{"n_head": 4, "n_kv_head": 2, "d_mlp": 896, "vocab_size": 4096, "activation": "swiglu", "norm_eps": 1e-06, "positions": "rope", "init": "normal", "init_std_down": 0.00592, "optimizer": "adamw", "lr": 0.00245, "batch_tokens": 65536}
MLP neurons of a small language model. Each row is named by its layer, matrix (gate and up: input weights) and neuron, and shows model dimensions 32-159. Each number is 128 + 32 x the weight over its row's rms, rounded and kept within 0 to 255. Numbers have three digits each. A neuron's up and down rows have the sign that makes its largest values positive.
After each neuron's rows, "fires in" lists the words (lower case) most often at its 100 highest values on Wikipedia text that the model never trained on.

L6.gate357:093136092184153156159099146106085130198140173166187203088091146104133131138071099132100153154119113124061157121174123142186189152098113065177124142136175133120089151102140164130112151132167157124149186106094123144134101143142134122136119120158147187122131145160131122098171133124141107082096113114097092173113106182165163214161078167116151059101066088127083126132064150112122113126136
L6.up357:191190116099090059137099116059133176119120090065097126175147128085108115168114093143156162122169148099130157127140141154107127113113097158164145159123116026076124061114097192181107168151126130129151109115139137175173141130097088119177169075133095167122130183143100187205145128096127127100071119166153085162155102143150138154137066149125132117171147136176118108132080130122100139155136
fires in: "as", "to", "country", "state"

L18.gate870:113113076159190127134066134170150148152124187108115102101156130111111121138076108127135084122191085176129107135104154124109145131119140143113126087073106105117166108147097054127128199122041203125074071084120158035148115152159140128140144108106176082068123091097143115153132152113039077117148101123059123118160135152137142092125153131114114100170158153148113112104142142138085106093147
L18.up870:123148087177099145126101127133166104108103119097073113081155126139155056093157128141095150090131116123178061182103129094126131164130151111146153139082128125093136148137106128098144169138124141103181112047180134130119126093148141138135137163146079164091187099121056130152098127060087085153138110108185152102090141077134150149155074115141062178129102113097147145105129140188108175130132
fires in: "in", "as", "joint"

L6.gate635:124144123166111108106128138136129121086173125123120145133126139101104094130137081098136127176083065107086237122136138117118190127128112126127134118185113139079055195197153118044143107105176149139164148117123111150148157135161190099144134166099122147103114118133107125182075108177139097111105101082122114080082162066130166107082155135123114104104079150126191151181104132071165186102103
L6.up635:100112110118135101076124139081160133116132159099136105139172079157098150099111160064093140105100113131123081120061129152158119113131101078125129118069146144139129150126160125114109230126156164211130169159107106137092121122131135134118159106113056124124105125135101129089114076124172108089127184129204129186141130137140149145076089100056091119147132134098131130121100128130095115180106
fires in: "it", "company", "served", "worked", "operation", "reported"

L2.gate213:081150166147124154082108111139167118086127158084137118134142097107168172119197129106126198161188110086138105141154122192155133116075141081095127137124130132147132118139104096150130177148197140141143114106130143095137126139164093109124105075169074114089075081139165113119096145106155175146126124148125098164139102118160132187123105103136158195132152126092083121114179186133123179104038
L2.up213:132117174140142148000066115147147102070155107061142118098158106104175126082129116127082138116120066097159115113136069136161144110120177112161137211193200148127150068084099109134149148146189155131120101125118148109143082137163012117155150105145106135124168113135187115142151121085117123133086137132116135156099140135112112206169089097175142135162124091075126121085125155128170114111067
fires in: "art", "country", "artists", "vietnam", "arts"

L2.gate287:094114131131117139101052171097102150180105112129097121150106111121092141135167113138112148130103173129115071163090169159113167177154117074147095126183168085128172136070018147128129179095174079106077161155093150157165126166123073093161163118142108133136090134097106164120090156120159089113137149107156114167112102128160167087078107092100103157164160140082116117088179110151168111112174
L2.up287:127115207136164116147065108122110140121147083050186128094142127133116091109178133069116131141122109106130105139148104149136114111115167155172101143147182111096193080130136178131098151089169146105136135138192131149136128144143129126102137097138140095129107253132164170179149124102178096177159108140090095080133111123134159098209112122148168081111110119113171128194162127163162143161100
fires in: "art", "english", "artists", "medals", "article", "artemisia"

L16.gate349:078135135115113156120120132116089117120144092146160132089209189137095135137103151170139113113167130124125158051125161118152082121102087040131077119141132176118065156133159081150119106143119155099161063108116122106188162139133138167144095103122118138179143100171158133123075168187082121124135110165127101136162081171134091139109109143115053164095138125120116136128135234088166079114134
L16.up349:179114162167092099132167128195160173112097149122105111172183094157087165126154094080119140083153123156145146129106096124085107102160167182128068179169113083203153112065167114158151138086155090109180125153162168158135192099111145133096136108157120195083133188145153127153156157136175195104106187140109161154150107102163074052170080135081139120123095112127168207101131181148164164140095
fires in: "of", "to", "would", "s"

L2.gate877:079116099159143160113150109084145130140077195123143132107167194141151082195145060104091129155124175130162160092133100163066103149056067138110096124139114172137139106120092107110093095099097139099099072098131153099095094153100140117117083152171125134101095187118121122144090186077114145078151125149140144130158133178149119107105160110174138134171124179179136148096096095128093118076126
L2.up877:106105118139174142133137071102136192131070179098109114109169194151162066166150078088130114163136135151184094145154114160120101136106097127109105132165112173116150116102087122118084072118096134058111067125136134089104067138151140084102087160171103154111105139148156078159131170141093154052181124179170127137148131165151142112103167077150119134137172137159135149122105120112083132146085
fires in: "south", "north", "west", "east", "central", "eastern"

L8.gate116:102118144093115175108168113151142139128170121135123073153122146179139132155148080138178140119160093108120089124142087144140175133128085122136122150149149145141181158076106153145154178134182150050104160116170161095127171153147149086116123110121118145169061099115109094110120102149163085139136150143042066139101104170169170160093136092147117160189118183112079116060127115149062176118114
L8.up116:135124185150121142058140122127080091066128186088175117103116165109161109147102092119127082089101089073116121124114120147118100159148105121170089173137182134123159126047033144098132204127171093104135182130153115123137128130112097092157083125193148110124128125140104132088126060142178063059126126140109033084089147123117141151093155116140098100166069114088052111097149116152132144134148
fires in: "music", "art", "artists", "article", "historical", "experience"

L8.gate720:099070135157139103134124152092113134151187107088151135111187146139075155133191136114107114107157123136153148169153130158127176054115087070104145139100124117128148155160158130105145153168120125096093096120130119113100167111197233078163109059126108146234118125179120171092186096067153163127096143137102131120182130131110182098116132101104164130174113115130109120132144151131091177034125
L8.up720:198095147142089120139197088115134141117144158080141176140134144165157198140134079138058143101119134143101093120102146125134165138121159095142069150142168118082103148141143134147112118102133070132065130143169125166087163085145154106180174098178150131141133164142116119144146146115121090168092191118143136085157112095146160139143081123150126157186125112113112116115107131197115148077037
fires in: "of", "into", "according"

L8.gate392:083145093154156156132091111162067090134138138109069105154151153193175155141164115130142094140160137073119032114092115101125130094113107174120195129109099143158120145160121150122143148110164099120105148102132110096143114197130158097182120107120145168137061111156114153135109124139152165201076087127169197145131142086184160092117175079094095180140128130122138118156169207072087086111107
L8.up392:114201134176194113110072104151042120167142200076090109132157163161164179092157090140105099093128121111085085129097131091143156119123122159155144131152132120139082158154090143089112159130129056159134125151087101109120175167120157126193159137170126162115142134172116154103101112121093149140085116145201142129142171090128103096112201120151053151110130119081111104132169195088118072150090
fires in: "named", "appointed", "according", "called", "gave"

L6.gate689:126146153127155056149100133161132132136144181138113164144155125121128134145152105102105094115171122164129179188094151090165157090045100102108112139144222158121116157151102156119145080137142135201126175137138131149122191105140234166124092100155126145148131099097101081096122169113153082147111145138137138128112149136149106118147127138033124138094101129170161177146157177151074165129090
L6.up689:097154106126137100139155109113088076194134146144137135178148055103107075087101142089123114141187182125096167146153138167102068161142125135152068186101143092196093104092162139159129144131137106125159147144162133169104144078115161106133094168153089176136095160166133101133109161095105139036163125166106084109094125068119123131067205182131085155119140123135152181149123147093103089136117
fires in: "that", "of", "squadron"

L18.gate584:112155084084201144146098115146173118144157135154173156088157195115152137210188082145126044158116153121123142132086144152138149142114079140115126135103133138121120078083172121071093148113139106124114129132112118129117107151141129145102129114124059083149125125154083120106130145128126137081134130067236107142138139099125116120153125103148100132152134165118091166075183132167143130120117
L18.up584:113144164146118136126118067077112168153138097150121146131169121170130118143094077176169096120118111148129155109107150190143111144150128143121075146177204115166108150135067097167126183195059116058073123148127110170096082140133194156163101140126136146203108165138139165173150175107070093051096089124130125087216138183099148167086160091153125128120154163115164144147158137162149070100089
fires in: "new", "north", "west", "part", "charlotte", "news"

L6.gate892:124099132067087088118107168095135129195137127138147112102133151177079057147157150182092124137165131154138127177152101144093081143113114077145148222168103165136116212078180126175094139116149174101124111149192120176157141164146089120120147141157133169110142141118129158123198195160118150131082140170105105098110154109120131084153124148131071143093103119160114135117136165095150143086104
L6.up892:158114125173118089196128140092186112144228096119086088139135149120135108143023134166133108142169062091101096109127089102161101081098139125122016103147112145099112103052116090168088167126123082116135115155146106099166156156161061125091156139128171116174142150113119108113159187130183100144135182082158159130116107108095112140155084108189132134103145139122166110123150137116196161103116
fires in: "of", "box"

L6.gate853:032187170172087112204110080119142157177071126094105150048155152114128194145128153135110150142123132036116128132112172117145152145107112081121107102162121157168121098189133090130045166101166131134144105078161175151143147168186122147136119086135103150129125173131078164167144120127105110088113094093169099179128134139158139165140165145113124107152125121149076158068126112185090089058102
L6.up853:108180113212071136210121116115127133160097124097107170087175147148136162133145119115120127114100140056105086120112152136093157184119111108072116087096122152179086089123101076099081190086150130148148073092132159139143118145150117097149154068121114128150150145156093137165143121086111167036138113146146105161140142087151115143169164149068102148187130113136100100094129139192077056086101
fires in: "as"

L6.gate880:127129122131122156132165162157145150197141164060150131128127096151137104149112200108174117141099109144114145115159110123156093148139092106108126180157164214114099157059140141095097115143090189106154132141116129102118122098129133124161107119135128132110095096144133189095086117136126138129153165171179102100095148144140108123106187130115128123085108104197093140171140106102051166103081
L6.up880:135125107174092129155134144199156146177125088126121110197110078134106097119103101057150097116141127160168132125136108134078046097124124152103122175059080145095116117106157120138156151151133147148108174132137109122156139146110118149095175090129168157099104166132147121100103229120117118107188130158098121127129075138199175143102133220107131159128131149162150142174122100128159126144099
fires in: "of", "those"

L6.gate344:104122149152086183156032153219106112154097144150098074064078101123115123121078083078123116159129152134114100111164129081120112188133130109132159158166112126078137131159123160119106104150135166116176145123139112150151064140127157090150131100148142132109107125110126052119148140158140099148133143138139114118101149176110147110218149140143107101151134142129131085113137137194169174093108
L6.up344:155108088132085149153101087088129101105119132109114157070145107153127147141094139135098147152064221177125158141186075113156147139079201125116093149135175180155067114177144121145161179113158186103137154104161092128178154116183125124115147148167083185174113161094139154166116156108127104203092131153178163132157144208083140158185069139099087083097171144176070140115141101122105152157188
fires in: "such", "points", "2003", "2018", "1994", "1993"

L6.gate544:111116125107154115112103047061105095148183150070062143097121121093095110132103080141115111123168121084062137124176180105139138119085171180088078107083124124072076105152146117120143168125159097103144147062191118115105121114163167097148153110109111149142141127198089197191149093100167121157114111106171131208104176185160145167129096195093150194102077116187133154189114134062197177127143
L6.up544:135200143135120156122149109174112152161079097118117109130112114070089121114197058147126082148095115099179129136118187128093105105192152144075139164103138119159139099156151136201083126116127122103142153150103104146117067143128173111126141152119177151143128172150139163139138092139104151071149065127097133134117153121124143124110132131172107166134182132160160122133086116116116174172114
fires in: "of", "by", "creation"

L15.gate782:169093119130120168120098158105165122069171156116094082171173133073090157060176118112156136144103097151087118139145167144088114132088153135167118100098129167174104148084158177116119151148114137121116106106101135109120087182144147125110135184144108189089111138129124124111149103136138125162128147055180147162176152109161155161102159151090077165132060122165128137155198195077173131124101
L15.up782:132108130104148124143114087138122133128116118152073071149204153128123132158150125163090131139094175110100104148039173085148121131167186189124137162078132109150119117074133164186146090167091115119096162148139189068131083188149126140161116115145082129083137151174157152144134115082081148144111177090180138105122103145137113130100147151121084154127124128201144121126094129099137097147105
fires in: "of", "by", "to"

L15.gate128:114075186083077135173070080109190159137120207111120174138116169136098159134149115143061157123165112088088135175183092107117073097105122056134145120103087150102080141133158160115080157133108109080091197135122173090158157155155109065190088077119102144111119057135121098091139100127133152118114120113145122117136068087172145082132103112154108100123117157108133142101130118129123088077151
L15.up128:165191143069148106148149102126160029115149140185090144096121099141129073097093110122100106137141088153119135097104078143125137054098127136092120144172146191139126166115141155138132082132112144121119139151112130106167135151134153198160122071148152089126143080134062152083112206150147096174156159155139127057149117128099084137187136099090148159156180145104150102114068195110120156148136
fires in: "that", "who", "in", "of", "which"

L3.gate821:074121098104111169091125123110115115136102114085118066167130125118137179146177095108128186128159131105108090086178177115146145200059159106129125110170123128168095148083155112120106153113162046142150128142181101159142156105147120123120110080179147110132132166138104127081112161095145095070120105093114144115105133061160170145093113140130109155164136130112131113112170113163096110121100
L3.up821:155122140140161135190092172139170159140138133113110136113144128112145123093133113193127173112113158119202179095167155188103086128145115144132096032166095120098127142097167085169103141097121136118104122089146093113149142130162123144090137092129085146093157125046126177101166141165067144180125203198174108122080108138125113156074156127148144065139171203160124098140111020138106102146124
fires in: "law", "court", "police", "water", "decision", "jamaica"

L6.gate276:128144101085092171114114140153129131069151085110134188051064152136121130105167134116182133161100077149081142100104139180178170134108178145106081067139079139130089161126071130129168158099111107117126148098106065159097177116163097112098152109128148110131111098141130132088078120119109100137096170141122118129102148137187128112169150112092142119154121123143168118099163066191022142075126
L6.up276:133153075104140125112106178142132122226100199176104157127145153123161101115152143157111145110121130098096145091114114203125102072094141156134073135061064139127119115150147079083119128126181120133134135127106213105173117154192146141124139121133073164081120166080064141133131132125130130124162142148171092120117109141144120167109137134120125083170183134137144133055116119132183117122193
fires in: "who", "legislature", "he"

L6.gate138:164177142099107143131137144094116125182082052099161094147148139104141183148139128117146185113136150219166128166119116134139112167110123164106096144126162180088128180115094031112124143060093104082147157060103120135068106146123112135116122154137106056111122092101174107088093118064155122122119083165141187105166141159130164114086110115121020137170172132127138095125182176162098124146144
L6.up138:128158098089188137108080129134108198144133154182109099157126100106104090137072078133101166101104132108100172103109046156087173166079169133160131147121081125112120090128107140149143090084173100126155147136155114140145156142126141127148110145121102123200116114099067180175116122199129145138093173085180090088182099153152204137102110153108114085115148103137129156093134127166129159163151
fires in: "they", "who", "happy", "jump", "knapp"

L8.gate819:117123110091169067121095120123107156197136134089077124101150124142124139131155129143148113110124129165104163141126121111159169126067083136168114094136138145178094115182091189190126185138078119099061106104130176094102186125150121162141139103127123165145140104094079155082111112100130173111103086166195082133146148145099120189153121124063091141134110112124129128054172137111187115097120
L8.up819:095113172139124049151064130155110154185102146103093122113102118125107158104130140145151167103104205185131078163146159129148139122142125160115093109119114156104127109178095153192116114153137083194083083142124134088140155110140128156121132133150070161125155122160108156109165133132149099147081083105165133101136139046151138110133136124075099183115102091202157121096217179148141169086115
fires in: "of", "this", "by", "been", "at"

L16.gate72:123160110139150112098088105133154085095167128133130063011136143115100154118160120096092097135124104108159127068142100106135118138139115114116147113122119150080152208154157163111044133111123081092137120111137086116151124155103138128120151091131098105109091096182097146120081147132107147141091204123147069071133115087122089154127128115128081140094119152132055191084171139181091049116145
L16.up72:167179100173167187137124144155143088081113143098089127164137113181065164104114130105099139144126173156107111077143131127088096165113110131119112106126113095102150080124186121126079092101128065112086132139133114159159134069131116118107103153165059111105104137178092159203163135126141189148190100100147102098186095138157081122157057088118157133155152148097147155109128111169158191109088
fires in: "as", "married", "to", "father", "album"

L6.gate624:074148115083162130163174182161167041117124132108162192119090137092125088124113152147101078109105133158087112136181134154114126134139178016134110110136124106095168147159172121082132152074166100116152153144103091136173105137075112119168131135176161167137117144107125115102093107132118095172150129154164069155165128154171143130114105096143141150120180141192165166112074126093064130086140
L6.up624:185171119099143136161102110127141083120159150084141087129158164116148086174134150126149142065144146131160105101095123074155171130119144115164140148161152179096133107104133167070111098076078145020125097178149130193110132160101094115134137105121109096126108075127158138133142137114129174098133141171198112101126115071106102110122153074104091161111119084159093144124098093159125166147127
fires in: "also", "as", "event", "than", "rather", "to"

L2.gate413:104125132083147094131076137166132126099144171147114111123172132122134155168118119036107138138169138120141146114088127113145136166114141121174152137162182115137140074100082196124154185156151132154154111143153125086097113175108149127148112109155161039116134162091060156051114108127160157062152117079197090128100127140112135113212089123111139159107119128119197108151192107120145091098053
L2.up413:070089144124134125139130170150114109140120149121095104109130150090154128127136130090038172125153124091110096152098174133139163120122163084129061185152127107132180107093106145131124153166196119142230166184162177112073098181118106121129160045150177136114089147153091132089120159099161108102128074153165099141121129122158165145120079099127105183164129087160147130157177161163176154121112
fires in: "art", "artists", "athletics", "musical", "artemisia", "article"

L8.gate215:131110143113161119140094182127165161070090153170129144103184131119137123093117123132106151098128126111117104113182136152100176092104185163113111172121132187130083070166126124172057124144123158097127137099139106122151123148103071123135190107116185195085098035152129116099146101166090167114142113118137165156144149157147126171104126041087170050171152155156135126113109142104127123093137
L8.up215:185166082124112198137078160087130082111101166110142132080167102111157114118123173134128145104156153100165205053155130143127112093059148149115109207121124151110138110139101104103163068081138105113100100137150148128190115122156086153145193159059140155132153075113153108111102155156119155090178118089107136145153120143165170157113149097110171091112091166132174154128143086086166149131202
fires in: "he", "not", "hectares", "which", "well"

L6.gate95:148145086163101137134123155100100150172117151100154156187161145152138123139107112096159115166094170122101099075127165108157117148132065127144108104135115168111115150139113154107099114113118164118092175152119144043173120158150143129184139079202128131141126114156123131138082100178133122147171123137141033107107128184095135138113098151112146151080122141156107142154114178112112120133047
L6.up95:086146087157149083151065074087128110170108205133085124158088104113152111158157119108151117150090200181118078151130120162141067181146118118140164107128193094065228122172144122200142119185102124141150154134131158167149079120082107119152147143130069094105100145138156128120103163066174103038097158136129126145059109101131126106108149132138124132030122102127159116111130115196098129104121
fires in: "of", "the"

L15.gate108:169182097142106115117096141179112182162063172127101133127128165130047130150075107105136141154174179135141049121132182131121188152075104158115094140125125111144151102154136102062079164140167115156120127110196110180122168106179141113137126138107119133078104128126104138190069164213051120169091087158123129133139115129151111115136144044135152145126109134097136159093126112083157164112119
L15.up108:154117199216082064142162133140122128161109098107105085123105142139131144101131160128164112122136141127137166137119161170134102100046152095150060144120128128182096092099138098189088149115207117127162151050153153178111168106137145151131072124120170113134117164150093102146200090095093163125128150186149146143129072180091151125113154142102084135148138095102108156162172103131139127093058
fires in: "in", "from", "of", "at", "after", "for"

L2.gate61:141147103138106076156110169158132197086142158128074122155130151136095112127148121108100109141171107108162044151164175186128126180143069098123162107165102174127143045086116115134099118156175167181128164175185120099111138153134160173094089080130142106075118160125096173126139134070106096078182155157141068125104076145115127152098121107123156146173101178165136102136157106151071104092127
L2.up61:128120102154089081124089160173110121097080119129128107104100121153109153110143126119090158105131133099106096084201219147141108179177079159098134095104112221082110126083096137169159166115138190131105153161155118119132147127122128144087106101122179080165080137104082167110202127073127116073143103117147123056125144178061149138146129079110125129202145158096132090149213079164087107113140
fires in: "life", "children", "education", "people", "born", "women"

L2.gate74:087153118133212153139100141133109170134090160144107121117126113153130101149118144161146140202108149097172131161140152135120124137196175164099132120074123139142224094136035129142094110124125130127097087120179089123101114165136138100087121100121115140134104152098158136120114187124160088109159124147045161181144115157172139116114134103140172124156123178142138117147191061140057102179147
L2.up74:098133086134163187137149092162113044173159111131118144132098090169121124092175136117136068119104135135149123137163105137130166129115117085095171097121196117112133092114062074143082190137102152118132098139124090129150137152099106062154152139104104104150094170119108170151139181116194131146130087109118219154130132132148157078086157126109125148154088096163146131111137085129141142156149
fires in: "european", "christian", "london", "eastern", "western", "indian"

L3.gate51:118120163157089149143146150150177167194154131138075143093137129163138130164131192090093160106084117072156161114157077139133130158143136138108107159096075168135134148143095105125134075149165095137197070082116106136149180113147121143144108135132123096106061149101162125129077149107075148095110129113129146107149083195116160171110163126130156132176175164077132090127147170114087165079092
L3.up51:104123124156077149082159159144165138199159197109099118080077124178119116134158188103079159088079098140158156135104101162146125138143094134113090186089088179153115163158106107153109079150169067159159116077114120139136141084169101128117122143103115122126065140097172127137071156141121177126068123103113172126143110138079184166107193153159157120183159174109102118124142167126135124151118
fires in: "for", "forward", "limited", "forbes", "former", "forces"

L6.gate872:112122139112117112144162118153156131118121162095102087141142145139110149143119096094121173134160168065164195151151199145114069157110149209098156128133157174153112093094117056141125125173145099124137185098170156123117164131110124147111122154127080139094108108055105176128116164145044094147054108120148148191137082189192140136168090113083100103179127191111174128121179156145128185105157
L6.up872:179103145093171161082092104147180169132125076171106141138134033133086100136113146126165135173182084091135150088143123108127141074124183145173081142128149151126102142104141197186172150079065139116132131102162165121140145126084171135144099151165139157116113133074099154173166167148123127054207104180116098209106121140175163141118148127136145134090126072169164108105208128067104090093098
fires in: "to", "in", "at", "politician"

L3.gate343:110152101086090136149144135169125148096124094124102117182211149109125103121117125094125169094188199089158062168125106137137189142088125127112108187144095136125124096147187072120073083153109113089148145147160136128084111193159171112133108165165118142092117150138148160121161085106114126134102116176152111125142109160156157092114119091180124182128132192142149098147134133180065172149094
L3.up343:138180193075120135134163149170152103127098174094124158115105189121142171120111109119117159105084154132181158094170112143076120115130112099177115115105171103104149148094162126096186082131130072109117165140163147091137163102131096135109158086080137115123131166083090143109121151107069122104077172174170180084049171117152120122053119135094152084125166151042160136149174061153130152119078
fires in: "water", "industry", "women", "police", "business", "court"

L2.gate682:117127133129083121115119126114164129155148126174103118132098176117171088114120186106128132133059130096088151137124146151157169190130067087108142154139150110133119151118176096094140038077126158175133165143116081117125139174163081123075150134113112144119126124118141149188077116111149111113047129140085146181150148081186214178113115100137103136145189138144110166115087141089131083134114
L2.up682:141192138171133142132136091136170060143104092102128107127150056133174178132151052105062088110128113130111127102156167088156077131086133125114151099135150109103124162066121155116145151178192140118095156044126155107151080123147136102105120139107101082147102096156137136114077090109133112105100161087115124178160113105192129125120147210124114161108115116094133106114157213157155127132125
fires in: "company", "business", "kingdom", "operation", "captain"

L8.gate296:118165083146116119144141141141151137168160133125073087148085065137076123162123161128072152103160128093155145122144146113110135105147118096143052124055093133114111116147140128145084132122119071113153101157142161052139183103171202141208107133130083136063085109122135147131144189131129162148135155118175156102127115137183172095096093103111170091173079182144105119091133197126137121068152
L8.up296:118167084114110121097131159117174184154143082154077108113101050128095089131124125106125165094171173153167121166159174178161128144149183153179127149141128130166100107072165079152144141092105057180166091107109120151143161102151123122167118129111106137072130105089125105146108207138144139134181127167136144151047181159154168148160102123079166069180069181106175103124146144133115196055136
fires in: "to", "can", "forbes", "for"

L2.gate142:126138113138145094083102127122109193096102179134119073172110135066169126127126116133115159138130169062122113118087134125176165140137188093151156187145183134123094114064085159119129173081181183128151151110106160194134159165142165123139114119109076076095140129130121123046136125144204060090175123044090135095133148107155145099206115124133192158147160145119139100103168112151143134199099
L2.up142:128073127143136143086091131136079143120118107118141087116083153115168130128126119135099102136164135074160125098075137125121172110122158048164143168115155139147147083061084171129124156070194137123150118109084154231105158167153101118120110113097075066113104131173147170062118157124181042141166115072142144142119111076155110134126149126159184119141176100102098102067139133146157147160092
fires in: "music", "art", "artists", "public"

L8.gate537:162171204130124118240125147132188115105103090092134094083097121158100148154136175139164155127168104089142175192085112071099063103095122126126152124092092171076168149089150108104135181128120120021087128163151147113138110116105135110129111124083090102087107112098144103159133162113122107135153100156150122139100092142169092094144167113060125098151132149130076090164174142154128090084086
L8.up537:115167144115108095178117105126089182114124134139113104081147151121117135111127126119179213066172075081123136128170083104141131097092110076121126083067088146111156135116098047116102127153140136130127124116116096154134134050138099124150141152088132065120134147107108075161052092196119176152113101178141116129118125097151131145187139145149131070119137129138172106163133117171111141099083
fires in: "at", "under", "within", "propaganda"

L3.gate10:104087047168108159118096140121118113107154085084087140099220077152085170089131107191137130164114067089115155184142149147188154131132095149072075082137150094131118129161153116120076087129115078138121144063153081157048133113178122148098171088126142154096134080131081120102121157110124156093108120089144132139195135115157098172131118152176151122152084125113136130155161178136138161124174
L3.up10:136147107166039211169118171150172104123083152155070176111162117130115126118195078162181120185144109088110103115132090152159135130114083084099089045150119111090178094105086123172106165063126097118131095108120132156115154153140127153093102142165101103056100146124068149115089118163135150108157121128150086116122118114129053178135116089147143089121188132043158150130161105143126164153107
fires in: "as"

L21.gate519:149172200085139087119136140146155162103096171084090050166138151143112168158092131079168180146144103116180129144104058217101126143118119141138118171148112176133136090131095092169166128160130119165129129125151077097121177190125166142082127150151098124172075098113104095119116157159078094125138132104104097152154022185135112114171124067134113164147128148128099128119186073127105137094139
L21.up519:129139143156114107110170162181118076160117151119068104102107077130115137132128146139137164073174104100084122139104082145147110144075124194165105163131134193120118158156093103122081127106185062113113113113116079125173103145148094136179116162089151113124108097097083144177134097126143137085175191048119132088102056145070087130112144154141098103128087183100079095140181181116130153085077
fires in: "at", "for"

L2.gate843:097129153169092080139091152091162106198125094119147141082089106126130127155138117102124123122122172101087189157162155162130094146092085140133075126133132174106109137162101165080124140108028165133066154154169087097103113165117121189104100115121158096146078108096095183074156095088077107114136185122196068143109172199113093135105100102092088161110160148137107136126131122103092080157088
L2.up843:086129064154134122085172169148114105166209134163126112072103128150136122122097093106123127119153068135096156147151118127158107097160099198072085117128098118108089088155094152137075148128115189138183134091147178138151112087111109122133173100161136113095108191190075113144146164108128118152148129161133154132086129088153161104075101125074134144191175137206107148108158157129134152099191
fires in: "date", "son", "together", "relationship", "style", "known"

L2.gate706:117133092070151145128114126092153178117048171120069135160123102110123046151111110119155085162128115143136148071152146134087151148145113141132140101126144175175108200114071154199164128108096147085144142112140031136132160149215141091106120137119120135167124130073111128132087144105113188152117133085097148131070131153175156047084151086157111104102107170164140122164127112086125097157132
L2.up706:131116084081109157114127148126173101185058128055126116147064099172097077139132093109166158119165083174105081086163082130106175119126118134159149077150110162127128105115111177154085144122107170084123137148080118170106205180128106103106148133140143131176134158188136111134144118103151117140183087129092131108122148131150088126112126114148100090099090154182177146112195148125132188148161
fires in: "eastern", "western", "royal", "southern", "central", "british"

L21.gate228:102145176119120126124127170134146160123137119146098085117169099142133157135138161087151133071166113181169125168087156080129141139119094136114101133118109166185190172141130152110108125093115113138111116122109126138134143104103157119149173142112174085110108124128138176159155108122141119117118067063142194076158122140137154134170199099122075167158142101154090171101137162160112153083106
L21.up228:143172182185133144133154121108153145177100141116103163134107126168146128155117208117144173128164073137148131156088138167181142103150143097137148068112131155084093184086099145123131202124168148141140112161151141156147161072122162127155157072168086129116146196114093132156132116104127180121158171173103105171166164161165148159096149135123072099137135183158158105106179156101164124080084
fires in: "on", "approximately", "in", "from"

L15.gate793:091061108118128106177143148145160129169120171089158112131122144077124130131095139116137150178151173132186134153107137178140108121105157097116102152102129123045108115163115145124088116084140099104108074124197140086155087136133154117161091087127080164100050070079158203141124091115114099118076071080200124132159113104161126064119114136097163126153124161187158128176124098104156108078184
L15.up793:166158065109101145171105135099151123165075106110191169114149111175115061132135145109126167142107114101164139140177134154102164123181133104135076137127091116110092083097106090145114149127173105117140066067121071080163125096185125133198119137088090130137118095135084135097103163100154108120104067152140127118157088087140142163077140116188117129134105074136105139119111119173171154117112
fires in: "at", "0"

L3.gate68:082152104114130142181099152205129122156075140179167030136201130087174139143135131133114139142157131067152111123117081144119126118145146102073137074167108160118119106146146112122131174105209148127206129149137089134082104123178129159177112090155152153106151136119139177131112159097106139116175129140108110148145108089145177074092087109098163164181144183161163119106157166150104117098139
L3.up68:151177113097124138139080138116142089145102103136115142128197138077167166140081083079070087136127162132131161104127099165121150116084124110086166087089154096110202070085147134127170170102152128120119118157137123141146125149152096162078080107148102096133130245138088134130138197142083147119128179135094103080148097185152136097063142139124209108166135132145116133145131074170185062083136
fires in: "women", "men", "people", "students", "girl", "players"